config.yaml
n_layer: 13
d_model: 768
n_head: 12
n_kv_head: 12
head_dim: 64
d_mlp: 2304
vocab_size: 8972
activation: "squared_relu"
norm: "rmsnorm"
norm_place: "pre"
norm_eps: 1e-06
positions: "rope"
rope_base: 10000.0
rope_fraction: 1.0
qk_norm: true
attn_scale: 0.199
bias: "none"
tie_embeddings: false
parallel_block: false
extras: ["capped logits"]
init: "normal"
init_std_qkv: 0.0179
init_std_o: 0.00352
init_std_up: 0.0179
init_std_down: 0.00203
optimizer: "muon_variant"
lr: 0.0176
beta1: 0.95
weight_decay: 0.0059
lr_head: 0.00399
grad_clip: 1.0
warmup_steps: 39
schedule: "wsd"
decay_fraction: 0.918
decay_shape: "linear"
final_lr_fraction: 0.0
batch_tokens: 131072
seq_len: 512
doc_mask: true
train_tokens: 1131000000
steps: 8629
dataset: "wikipedia_en"
MLP neurons of a small language model. Each row is named by its layer, matrix (down: output weights) and neuron, and shows model dimensions 96-223. Each number is 500 + 50 x the weight over its row's rms, rounded and kept within 0 to 999. Numbers have three digits each.
A block is one neuron, or neurons of one layer that tend to fire together. After each block is what it responds to, as a language model described it from the Wikipedia text at the highest values.

L6.down340:535430561529563400546490470536506494574502562554424477531521491509417560454507575462394554425561466499459494503505539428495461462452483621481471516538477500454479455489502462462477453417506606465547519465535500422560513555518555439569509478467589485511535461568494398643559565506526469515423415439625462469510466581468501396505564524451475434505534494547526503559490538539506533476497
L6.down349:469489462509486491388566589425469401558538516584461573424573445485495486576411497494616459384402481500519586515517420460592419506499446522448540458484455487535502524470542515456447516469481526542491500491532624508469468548536415540495433557535450524498440505545494484424455539416494513569580505559429518485530486509538492510440496556473473518512390483499542536484484446394443470531500
L6.down950:410502582462564539611495594534547510554491515475448519569494477457586478460501439461609476481553491533517402575541582603447500518436525459526567497566477499563473546569550614512567457341558544480506424557505520427423459444407547549514450382561506483458517554517453487532573568457469549513474587502416441568487448424519511419464454424513471544493515519529578479583576491477550483478488
L6.down977:468501481502503430479646411543478431532510506553501564473481538515509435481444514530538505501554400452554503527404504491502595487538545576449439503520514516512491553538553490505525442500465574514513536506483582441527466540536449497569402553571442500438478575560505471486477566531476524574608540545529408387474589540585496541549416474540456455400478470498494453564474499556331441527454
L6.down1086:519497545509514457500545573483461511455539472434477489564582433455564449484479483556518506445427559600538532521496458506440472474482574608421539469528435526559458492480578420551491526549498462513507518420469506506470521594534439446534546560442548514519467457535425630445520486504428430424518659564539532487457514631533560499454547446431576596566501524527437494519498472466498527514492
L6.down1123:517559471484489474555562416491506507358510419417516483526381537537475519469533496536553512512370480566480548548576474400480527507527490460488507572396565486510489489466546529511511555523465475488457536429509476472479466521400421527428492490372515424509594446460561478531554510589571549431534436466462535428447508463421569443468491467527457520506514538590556546568545515562520530539439
L6.down1209:483522446496562539505446485500500492468441529509455461490572448461544516422415422444567522507507502451513519449451406500389488511482444500630550521550532487600495407555535451489506499472611563539519542509545436471483490480542404447493463478560367455566499456536439435493537476443524590474462548542432558579439542565459536526450523493562489474529493543510455547499578466516492577528496
L6.down2002:552485556577522497477589656380395421535464497452490544475534456551519553520474547553594511479576507574487498531540567474458419387548498531570485341482672568506514443523586524547447547550510442478533494466576541439520478538495566386534502490579466516567426499520403506415410503575571480525505537500539531507508546541485502500452480490457577530567550527470482498507526461600553512568495
Responds to: Predictable name-completion fragments

L6.down502:495463451472490469484446509503489439516445522492505444553445552540465430531523554491520480575420399527408523457567489499538453546557534460495576424451501463509523599449520474498477467442437492534454438496454517498586582508490511542558509500483481415542411500538598431564557535467525561435413428595483504426533513488479588523501544443484575474492423431481415452480466496595405565500541
L6.down691:478463447529439496577389557490474343521536610420511399509554505512475500463446499484443499433550493513611491514445452547470574512508503507436443486512500453531378473488512498565498501488492525558447425535542471458547540563553511484472489493528441496501457426426477458491471476444471609459538473546415486448435424499497447487345572513481532462458503542426482510524552482440518496527519
L6.down744:519558461471518533498441530497548478537481528493563492563458431599450505512558470546472505485436584497518592457582406452505546385447575522514557477503455528518487387476494534574487527456522491555500498488515475432518439456447556499462513601459576514538476585509468584541495482505435602447502512576499498416518582561459469556494544546470457526519545439508514512560429520571514576463596
L6.down946:494494581460467499427570547368471563571484452481544534504466448475518546557531544473491399556525473541507494578491550460468581478491454564496543468587532501525498522490519544515534565591474468528558507479469561515597566452487444466482565472527558472547507537551523465526484417451524526441476562522588557482483442501545466498575485432568520447471466437468420532453464582515474470520523
L6.down1300:468513485393495430593457557499548516482451490463477504524495525474579461525444524562442377412513452489565477526588528503468449473501463424519494414505421493406415524440446543489517460497472455489463517515569496518594481472445476494392528500391485485481457404502532500424466413553470539480434635482502520397557516484503477520494440505542458445479490494527463478528458496400489506440525
L6.down1916:469524491567513461490511507486540485481590416475476566511531524476472494399573471547501570476443538520582592469486509399518541529509470513595563556511496480485433498572445554488474505581474464441473432496540485513450478507463479503510562535494487458553566463476476464507466529584503475496565585433582572472532462457552466463489532507464476494496528477488530456532564534505571443577452
L6.down2082:464391577550554463511523572519561526515416423524487565512514581533520495462354491536522524558510584509480499457474436515505521408571556431540458515586496565482405537452476515565575473572511431569532409426453437499503426502511454499582473561529516443470540441437490511565482459543608513468499536461488474567592487522578483571530457563468386453538532503482435465495491503559462525507393
L6.down2205:421485501447520492497456497478490519532485501464590495483501549551491481477473568391581506502465501506539557521556501461428472506495516547426511448433574404574516536480543531467490593412542612522491477464440492473542477510522483436493463514455429538456465509586479522447527544454473547474491443597525516447456533439417459580604531468520593618455559467526504530523521522424451473434517
Responds to: Partitive head nouns

L2.down525:452489359459509574505493476508587460504536478526554419523520534512389418509567479375552519500427575487436494496526518518489549471538520535495433464435577525499478422437406484588462527425459425538564584621461476476533505565390471543461536451447431487475462523483556474406541488510421458524486350471492511466549481528526532480469500508528466501444450437464512512535450598502433589541481
L2.down1133:488541506488460517493387445524513528453424495472512467515477504480410539606454516428434600497395582487571525477569510409476553438486456467522690584548481525431530586474482437499532582503547501515538471572511557409542459460478473484511520554458491547506466531472434470469490478498474540419469472530542578465496441495485527425537551621368510530469518511569453471511453479558501524510482
Responds to: Determiner-led quantity words

L5.down712:523519564460481549448541597435499500474462548530551458473578427483422461492499557508479468553563473600522471555535578489528477456634567468482478553538461492514529477573511485461455385511450471486501490519541461473586561468489497479535508497494471474499462454558542484530516530545464543554497533452458464398571504443499498512494557338393472417494490513487527416504512382600522442471580
L5.down1476:482533517439473475444465455505475478446520379559483495439476515528557418470430513443520499469453538468479553443456580464527443477490623484489557565583509492543437496414443631551568500516485538485502375540568448431505483555489474520530501437494539466587611494513451471534532444523526511479432447536616518522557480573493474452442473423483452513413460495582484476576502435540425512501477
L5.down1948:504540486438481447498548479482617454520464464541506472524584431512459509642490544470427509542508476515462494562607569496533516593536507422576509485459418535452481568485437489508635400564499514498475559558561475510470517506430497462572567515442562566480492543480536477576460539520450502477495543444533503471572518433553535509521529513569514463414504396486489541454548525506556444565514
L5.down2142:453445509572541516456504541458426426467376421456473510515402509510521486602467578594458513469483468581625546488458560478542505631547523499416552476583512430450511534459474601482596539558493434497445472548553488441505511492466509488566500584534552500567563514506457458562497482567525490517452541525579517496557454536469496450432531410534612566513472450496417503457526487534464494565504
Responds to: Head noun ending phrase

L2.down118:590441387466479474506536500520418496550543516444567466495471578521463528508457598545494470486515403499512526467433443436492461459551398546537481485546480552506477576659474482445493497500573480528553540491521524503466479468501526490508488429509439497511476502538567504525495537562469488488467543493487461508465518554480502439409476439521552475489398520508517476470517568534617472565602
L2.down806:422574422446522451485583507450465515540487479571570424453598498407421457466492546549478497479488453513432473484510549570473491491483504475471560523461504466495513519531359470419476458493612486549530406582581562512569505511504605458468438509499653476567536524542513474478450459631477461498531412480515492478525496500577494458441486452569514572542490537509441544417497433500562453522572
Responds to: Sur- and mid-word pieces

L5.down537:524493471541487521503556498548504474512535530464460458472539510551494403510482457474522435505390533323518443448514459548514419460499499487452517488445364599484618427485551533533405458577432499588456463551559487535507493559482557534522534577501541485428464522507526544467433477532445533551513387565435565463541497558440540532494490491468454535539571479494542547414533430485632479469518
L5.down1087:444532420524470552509522435508475519506547566506475576496525390517425453566555516556457562440544580472403476493441488577464603498517566516527582470481494592501458463502518507533417472465458441452477558528512444472488521468593406517560569519463538437490403461555616547433531489507503487507469621532477540435567553496536573381515533501402466498490478473623517460417514505573445536539453
L5.down1300:466572458519498506428529495553477492408499613515478465402588451534495548511564520470529510538522564511423522563443489552506499487466579557485551462497498551534521530515537528519507446486545445469429523470498446460524544523514528562507464615486556564467495420440520632476531561519403489487475611538556532410471513581538532575453465489530479540465467478561549540485506493430500634554450
L5.down1680:497584511476443562596606500484377416503474507519534630473530487440499503473462609579491505501462522464529512464469460420577505581498457510549552483469480504562486501447541573430472405544567503529494453492505548440493531464551442500571432470544561519453454496448450550552551509555450446484475507618504466525553585619520598502505457394489529494568547497469464434511416572360524524503469
Responds to: Interrupter after "and"